Part of a small language model's weights: 8 layers.
MLP neurons of a small language model. Each row is named by its layer, matrix (gate and up: input weights) and neuron, and shows model dimensions 48-143. Each number is 500 + 40 x the weight over its row's rms, rounded and kept within 0 to 999. Numbers have three digits each. A neuron's up and down rows have the sign that makes its largest values positive.
A block is one neuron, or neurons of one layer that tend to fire together. After each block is what it responds to, as a language model described it from the Wikipedia text at the highest values.

L3.gate25:518498510456487518477440556534505480491537537492498547502512446496518522477510517511525467546497510473456460498488503518573567510515556497523491527553550503511597498497530464550500486434490556544452538524482540441483563483489447478487548503531509500549503449499569517474439467468472526530
L3.up25:446503487530465566612514533492561582511522543503524484536553480508442519483474465513574517505430492525495584511497511503478488480539525474458501509522486522518582470472535568529526474464425518491430487427546428487529572524505422557541545473576445490520522545538444512530461511552482555545
L3.gate466:526446501540576509600486547528476473497477485550498492444575454485469482520450474560527533464551495550505498483493505508566540540572522466495506523516470534495504552507524546509478558447465555476503486449460499474512439511472511445526477463513500639450513469457498468492533508442492503497
L3.up466:481515588560423527430428528518574621461497464452510519541451489531502437513420466530498486521444512465505460517521510476479522468513507487534520493504481561565491549499531498618415570456491498523475505475484507465494491515533533519527483514524502482478445549474610507463507529583498504487
L3.gate613:552587492530426393461427501521470507479496506453487479458512530424485473540462484498540445522500502526493559471480608501462529414513510422499572485511557483447510468465501473517516524504436482495434507466506523422576539505497448474489504511539510476538517516553516544494487417537517565534
L3.up613:459479504498494455496538569488516533461525544532513528526518485449478508503487445414488550510468459488552533532580469445464481496518446548454478559470537563454441483414548499525458484471437495563503570430480481527490439479518566545481447490485477430479473433503544473560509498505496514537
L3.gate920:460506489536427452431411529504565524523500518506457504460470505467502532468437460454504436523546500482524513513468526479540536458552476447472493465463560467534522534463498507502502457476532445499446437500454539442506442527569486483462512441503537462432506582490437450467523480536421535516
L3.up920:481480490492520502514503511558539501536538518567493451485540502500472569537589446442450464443549475432552482433515458492573542514437460450454522549446481459527455546490436452484481487494418555531468532516477526550472481511455464465483524493450504502525470538528461426466536525490525456465
L3.gate980:444513494529515487564491493505527519510497526463475506478517484522474517529446467546485528461485462540485492524514464515480533499535601497479480440485527470504454514506520495555533549476504454556427438516529480487498534493486475568494480464478516513574447546467503541484485493480465478530
L3.up980:469547477536521441535498459570541539506520487487461547484464502520496476500458478545448511478446513533451493482498448493459592485534551499505485452524505439513517535528518433560479530491541449560461440476528551484469526505531479577451493454493490475542455499421511513522446540479434422538
L3.gate1089:462532471508431478502464514484597530503527512561431464535470569480491470434459441471544451534471528537472461542456472494524558484585460445463524590532541478456432470441526511541514449439499498469516503501492510496530507516481481529535482479513541527485465560570488470509522527569482531476
L3.up1089:483535515533545538535522595573483529378501546554481479482538505489452480430426515475485502467536469508546457480522436482523477563468477453567483512436506485496516528459515456479441460488531550547455496551481384502528527496474428510468490443547472515585530467458470519481531483514530534499
L3.gate1371:471487523435458485500431431439495554530516585533528471517546490510486504521493501450515521488515558423600507437489554529531484540494482418479532484550533492538563472522525500513477543459471452490447466481527530510390556489509461545543526565477478503538486555538540473521537482476559531520
L3.up1371:526502503526476449451553512483462469527528508523517491509463507523495500483503439527499499468538494430497492495545545586520500500534446539556500555541447477523523519439560478460448573445421413373474535481496521473515498476515506529559532446512471504545489554460507404497548479523449540534
L3.gate1679:533499466600506480486508481514495485541461456506428535577512463457475467482534521434477512461465582480513460404466534532525526500498491418511516531508519537533514553464541425529484546476500509547478511524554450511498450575431463533494544496534444511566495451500502538442495470459528483586
L3.up1679:538520451499541479515498504531450544537485483527492505538496456523482480500589494431513488466527525437465426405515557566470482493449498434515498502494483471482512559487549547497511533483509532523520515557497505457541483525474458510615522528530510512471457540470508494470445434516498473502
Role or rank transitions

L2.gate524:499508511441442465489560439462464564513471547489498545484516514522517538487532500561451527462472517487516493522446470472536480505492479573452446449452632502476477488483443531454621504442505478513465474554454519508480469457523527467531524536527506513509456545468506493511398495420418465525
L2.up524:451476533574564517561462536498528457467549457494522516513452541437499490460442585538524555547476493450489470469456491488472572518482466531476476488486477559475505506558470397527515517555520462517489465550509517418564474512483529468509503469436504521578505479528473490501540562470497473502
L2.gate572:478498503472428525534502449505526555505467515471520526496516522547476505583453501450453477550499483474559520477455489502524496522484498509492532610433507555534467437438519446458511596538546485485485549458409421468520517477586567538462498490561428501469519541529447498502537456506496537544
L2.up572:465541510524443535518414484466453475465463553452511501426588463490451518466482523524454451544517539544526448557466465496469504507500467521494457558534507491379473486418485466470507517489458494547464497443514501490547464484481482501562531401520499468491519460507541541563485553504487428545
L2.gate961:468498454506405513536409529470532531494535516478532471516513459462501477446457479522514498521476507500468527496439506502562444523479553496506456443515532484508525528505477404498509491409406569489506512455450464517465544514493492563480562513504507509511527485471466482425569491506589495514
L2.up961:481468514544527496552512557441556489494499479527492565511579443522525496503499529542480430477375516533481594561502523519513447490532475514509482543476491514473564496458465473383497554412450523448526559485461468452526527440528483577491535465585524531502499523505550553489522585547498502506
L2.gate1006:467447465511504501485494492467512484501431455466478504464489518483474487495481523502487444450483487507489538518440508517470519503501475463529383457430556491529475512437404474521555581490410520554519516516520454484524514554463541469602540506512567499435471510503524492488482511455461512496
L2.up1006:528489484481433474482433452544507549481504502512476517559553492575487495443538507476477484506489494495557528401538471526522466434467546508417548461490491479511574512471523573493491530485526443479524452451490536528527573490576500561457466532523478518546487504423461482514536509510449526526
L2.gate1018:494557510401530503484427435478534441504394448522467500513525501557489533459392455497441492509475557463482508463466505458548527512520492534546538530464492490507444421493460501478604488429502497478501480467519487442515492520517374459446554423479463513483568524479469503540549437461558529549
L2.up1018:485566444452573466534504501477489503559470550444593536481475514477500536484485542510449484495428427503514490511426531486531455486497520581508525509481438502579517532545534463593542508418460452478494434539516523430511524518511578505389579469499506516487535492491509536468552523484517509496
L2.gate1024:489582475529512510539522555486566517566467500545469554510499503490485493447509509532559495474513467519465518529514453508527481450524566447442535499472491483484486473490494509582449507454450427504522435590469444504536487495451484512551532490561477503556443449442447480491530545466474503511
L2.up1024:446486505566479530497461525492521510556427505504554466544536512513472519427571600483486446531487536444517518493451491486489486556464435558506552521469481535533438535521443494450544505549468513503480479476536525480515497485492483508528498450582526474510495486468456511511499439371527449500
L2.gate1082:491496541448396506514508542477489510490460542468479510485587495479457490458438449536473590569481499504501480486505522518534575525524481512461513526483509428521488533452472493409511507503453481435497455463453521452514509500520523508561526580528447499459539546477505426525444456433425459576
L2.up1082:450490456441492528543485519483489522528495514515507516489467522522511519494468459487428537497501531474533563464540552514419463535511443480501487464472434516549431476440500464482448585415489549484512531521532591469515481505512464585551528537495498538472590470431525494496426493525422528518
L2.gate1446:394462486523534538510486536462502503456560523539483475457537522544496388495458452507480523446464568506580561578480431518512503484527552465517507490511451466504497489541440447507510532523457561506484499576532475501465512529557543438419497452481463503503418534499520518477463553451513556577
L2.up1446:428457503483462523530455463502448502480494524494366486496481486465560511544535476582464484530513522544493554503489514541547598442527525473502488509430461439466454546499485551465539569430444458507498464496429491569495533532455463524561514544516526526493497505521420471443382421521514517508
Object pronoun after verb

L3.gate239:441533455487439530465447523497560636456477525531463546447453480503518475485475553529510400486491475510554533555581535468471552502503485433459478515531476572489507490476482492468504554505507532523521509530483438537453516535534497522513559475536497473490489439514565485483514420446514466508
L3.up239:458494471537488466444480505564499478441406492537497597449447503558550452423481507527493495513485511522532512479459510552484510530476502503469551515502452493391508463478596479478606527474555541544499501449441455468441557469546515516527524508483576463536508545562556446486489496504477467518
L3.gate542:418482545431434474549481507509507452470487531549500524516495470457502536515446454580480451475497546502516507509507424527453533534472489468500475453490448485455433563537484387558460630487512498516545450465506540555450518481543546472406491503450492480515531548518516425522528579438506441518
L3.up542:455466499500490494495519487467451490503459478512462477527533470492494498620466545482543535495476450539503534562483519447494498504507509446410526464543567525533437490571494486449539509498468536485510475547505423489678522490501535460544529428446539483565551548484484529491497579427484512506
L3.gate616:409459561495512530475525510488490436507506481542549449516552473499429492445557497484553492461504415495637529499512561464516494484521481537526513574421488488505430474463460560558609462447527508463490470519552515487537504493534497497537595477544455507571531563531488478509461505477485506545
L3.up616:451471547527445512490456516513520462507522483546490477496510495532506517488508514447476453475597548508572444456517509506571499484487461544557530540465459505385477484489474491476501563500489487418538466466449559491461483467471508512457525550483545453609544541561537444571454405490494503508
L3.gate789:443554473486447519504492547469523506551528530448529509506410487479490492605550480442502499452589535558546551491483552499437430533517485482459512483488549495489433489505520479441524495495469487507506526526548460481480492480426529500487512568449484443529433455528566508510566556508455528548
L3.up789:446583512418493513456570462507478491497552531483514466529535488480488525519444471553496452523546512562548536496531510481401491455496461549420500532535502469563483450504469470496474503462458497491585515551487497517538419479458521492431458570521498431446521541532512477552466445496480433557
L3.gate1066:490494505538459477507488455505454502501514525569554509479524520517547516484426548503456508541451560506529527515451465437500493468515449480516538548518576464486514490520497432540559434478523517472498493548442523486430462459551578542452530545508502444446462576512550573524476524540521453506
L3.up1066:523504456535450616515481414489479543476460445509430508470487480395453518483525616471437457476492410477518529502488491519546446488501465576558444523512567418437504482517481419518567415437506536494524474473561496509470504420546531494548601510511534409539496604469533564531421456473551448491
L3.gate1073:494506527514493447494520487454541494479510527532524498461503520467500483521474490524439557481538473451616507548461487505544437480488458506547463435575571496522551500478568494484483493445515524540453408543535462457458524488522487489526534472606468512500538548472563472468454489449478494511
L3.up1073:521474517491520479497500461573529474501542577513478426473464516426513510489478438521415490504503470479542509502492486565490520411440444457549468453547482507555569434490563509467458448476533458442479489531501508468570477535522467511489481533484549545470561501477573516550517487504509451564
L3.gate1133:462499543565469541459428579532570545509530517540470598545578499448452480513534475461507507508489448505568558540457493601571440507411518489523531545516509520517482508520516448443514528463506496524444498473502488524485481447528481498518535480470482506553530567489496521458463469559507545459
L3.up1133:414553461571423528489524501518578576476512586506508481514481495482469493482459425528512480471468484461517430497534469556516443425507455526425451598481486444549512530484461490492401415519449454533481576467555513510462491562482490462522480494506499475500506497603548482500526518455454496504
L3.gate1519:484497549518495523521514589554481560528482524528533477523575482481498473440493501514395482498465523469507511474416476477525481496510522459509478504508454563472555541567522392458519514512544514473524479544492436534490514487517483469460485500436521516503534479455568537545483532476503453505
L3.up1519:506505503497484468561507465481538415504419544520506450518569523548418515551432517553521398473534485519467542474506493513416485452451445528574449534461499452506514517470475496418448515482432451508521468485478446493523483467443548531501477438546444473459555523558430482443493399575527529536
Object pronouns after verbs

L2.gate271:512577488520369453495502549493490492577516426514413533497457518491486534485508517480491522529542524473483540462482485547547600485553456614519511547474504539510529491428493499495550482483494482485511530481543501425473480509530496523579530559534557440471501565486577453546465452499480481491
L2.up271:502543548508534522447486508462511499438447457518428515493419510531489523487543471528490559507518415490557489434523495484509542477561550428476495470471523528521491526437505503491441475539491492585505512568430493492543452493501495465508453566601573494516410399529480497551476465485508480510
L2.gate386:468573489483515485476532517478521513555529540499447504512561530579499520564520535457562489412411532471458472509523533580478491554531457490554516484516525492516501472552466528506492538532464497469524521439452490516509483485488550512503505480558528488520407519544476508454499431446531586483
L2.up386:550453513477522514419505500530523604566489512531503485505518464497518492524459464467597499530505500422466561479505573478490519533460561499519567521485452495503488451472475523504525522477525454463526570483508478488520479525450509491496577489466561526497495429492441514462518503445582473455
L2.gate513:512511525501468465489512534513544512547527512489561465536494487448506483468481482490424472576520515460559432507451562479486541510474464532463550517527535487530443579477519404485485472519466471469439483561457489457475420502453497488475541541545520538413510579470483472490492472470435511504
L2.up513:417490575471407515459580536512449486491568517448537472476476568518450506510518551476553543447529486447470440545536489515423548536418462527514557487468472428498475531407535476473443538513404505495447463569488462437490487535487457461535551473539577460479512480475453505477530538500387488502
L2.gate715:512609457478639491445537522510492561488468572490537441536598480487434565530548410478496513499516467479507539493463426617554490469477537490497478509560516460492456546517502574500481412546576450459470464531508471441503422543480434524408544479518507446548515549505490425450538514483560518520
L2.up715:487521483518534496567464466465414532475496500521546539463476487506504537441530430466462533540407474471469484520467524487515579474481506494534539443489511441537546483484558471442475489460431509502469413522513463465488463444504467506526491480538537540501510435518510431473486464442447430477
L2.gate919:535558462522554513529521537546502544548593504540482479497420571503438483477535503509489536551459520551423561515476537450413561466442516470399536463541492500532541507537475447561475455489445485514441431530484494397559491556557514543504516463471460477597540522532508509448468523472486538531
L2.up919:495489471482468492487450546478509486526457484499503450478598513500486572528508517426462521595494491523469469551487553541508557545471542555425464553425539528540592465481500394487522512449531488467453536471571434520532492494476490418488532488470551508516529494462475475531499489494485520498
L2.gate928:492544520453495468482448515493412541598541575501501497519492504547553538467485590448537568500483527460510504487527565422494545544437522512443597534565521522539520424447516478528513493514489529477466512562526400539474445523527506462514565544498537519548539471540425482493541485431611561531
L2.up928:467500511491521457503570531476487556536540547514468491475523495459524456526550551523530441583526528493569485501502480539546520622502512493534529499503611471400504511463460506517537444493459454478478438522482436497556574557504534447414519557495481514502545485498436481491518536475498489551
L2.gate1057:467518508422539490483518538540520502497447535531408492497564507518438478458467456529459494455503532427355531489510531523436506400477508546462566441417539481577499534458474535499516398476414418534525504507461541472431526481495444500464424458538515558478545477497479518486534518496556479504
L2.up1057:519496555564529472519540479596500475460625476482526498476513525549437501518484482516486536463479412466474408487478467400396464450492526554516470511475458449562550456502540469557490509530515489522516527495477530446459501515500515467471525529500481491510469500459465526463464577511523448455
L2.gate1675:458485510540463424436515522467443492504459538555467484526450519528461550486425435427529561469516469466437484481457500508555573503489433473519523487523543599548527493521529436457507488528469480410498491465493518499422509510488513483585531475576456526492587479493490482458461505466443536521
L2.up1675:498461475522433570469489489460441500463516580500461590464413491438462478451564497504484412546410461440468522528503462463516512542571503480543466487490455551581527520489464490503524476503547498529457464463418494538455537450458510511457515471508477534437533527573469482527461531496424449439
Competition stage words

L2.gate276:483468391494558469495524431523497501514500524557487485494532536474513508475481572466529488420503488492439484430426517478482553580495552463488524582425450528418465447495574449518438536473499474506478469470527487496464495442485484516525513525516408446576524483542513490511476440499509538511
L2.up276:553546473497407540504435429563538522501480518607513515562476562473498537464516513546486487536524446525538539508417539499523475421478487569535515480502520524458529402448572477511473535526503497553517505455492513493536483473528522505484528529488488458503532618476547450511504437535489455487
L2.gate280:519549473496435484512434426438552563425526534568465431396607477504466531479484431452525433500533467505482440492553444527466484555548577507447511497563577470528467496388481482466506441509539484503456441521462427461496513531462461481496547518426485502514493529492475425446490486484460501543
L2.up280:470447482515546526512430521519497555493526473480456430469503496483459504511540594584507527487445441447586421466477509509546515526476478459469470434504528441478525521475508504535483502534529567561546470489492506455447515482506556468467513536451520490466512473504507569527531497466433549503
L2.gate495:490588546463446422411533513496455461574524502573486498485567554536541517485561512557502534489487470487466532507560551490478456543530589529556533559571484530589500556518522495512474529496512501457533474412445490529500467450524526512482596493543443537494454519486429565526519474526483527510
L2.up495:460422496510497440486506458498439489518497503531479519486462505502517543564509475519536477489502460453524511535580570524467509478503505564499506577529491447513552510472466510483530498486553493487512466512443511496478447502472504495518435396611514423459465562483517519505499465524481518511
L2.gate729:509444567518491507533434456416496538540455483489549482481489498545395489469475504499537515502547538562591541483543521459453469453490581558514474546564517499498589446497485489470511450504487529488473453539484528499494460492520481439425574416487529532462513517491540529489552424524528517478
L2.up729:580569527514521578533546483492570495532510510513462449521489508441449520498481539560505458438468520410561516477480602515537487590527473447497550433510453510469507508504543496508503502419534428531490555503521568453489529480503488492562564479494409480525457399499491554518547516466477506512
L2.gate1041:516535526518498528547426469491453512591544463489543493519498507534494515524465538539482565431521579452563450531540562472534493488566558553438569554504538519477477417507453565458506507480435426462477457521539497480500486430463579502548512504457478519579425519499512544488540486532559473500
L2.up1041:484509496471388512469464480503497533457512536555561525498506509486453496536493510483463456468521620481533535391491534508547481439465489540512472508491539518467451558429524434535490450522466507492455440481506533469441425488505485526523533460546583473437554561458549525582502455505512579525
L2.gate1197:496516503532512486499565487508521447532514527527530440447514497618455508487481420481568531503492604455548599485529599514505441549491497510441568493561498398503438488440556436438522528485475488497471499501510497444475445500498479466505465501517468488466443500530497522473470443474456518492
L2.up1197:497459479484527444520512521509463513509477516561561459476478502552503498557481496540523580560492481433507454473544528482509474589462519574482510512539472400498548433498551426447511477426510498517526513561514466503418468473490568500553550570469466423490528533521569446482473449444496546496
L2.gate1366:483511587440509467449412442529498518565480499574474530493531463512514541476442600498562434527508614456456571520557527511531557536509458501513514528538563503492545497468452447541560557422542589523450533504455393472498433508510515518529576520593448479510504497514484464452466478435568551562
L2.up1366:520510480557524394432464514462562503430452547448452502490469538499523490478515510496483485444543487488516468518444467543510556478532491516499549497509509453550510492490482470473556474430493528445460484505502507514502497477525532540519468472523578437459541531512471526560553511589553468505
L2.gate1386:507512586504518468521487555446575489516588498469518453479538536512374534449491478530528571487560491510530474491482580487461489504529523547532545560570534518483474473490482460491510479565470500491448495560509550415435419441456478483503504515506449471524472476507448518411536438478422560502
L2.up1386:479462520516542493487513539555426553467559520549461484516572487460503525470533494508498553461528494505527478475482561491470494556582476487496520484539507604497544423376503530475483525487416452503438486552529537468500451465466526461542481499525404425542502496517501543478582530476468537575
Career role appointments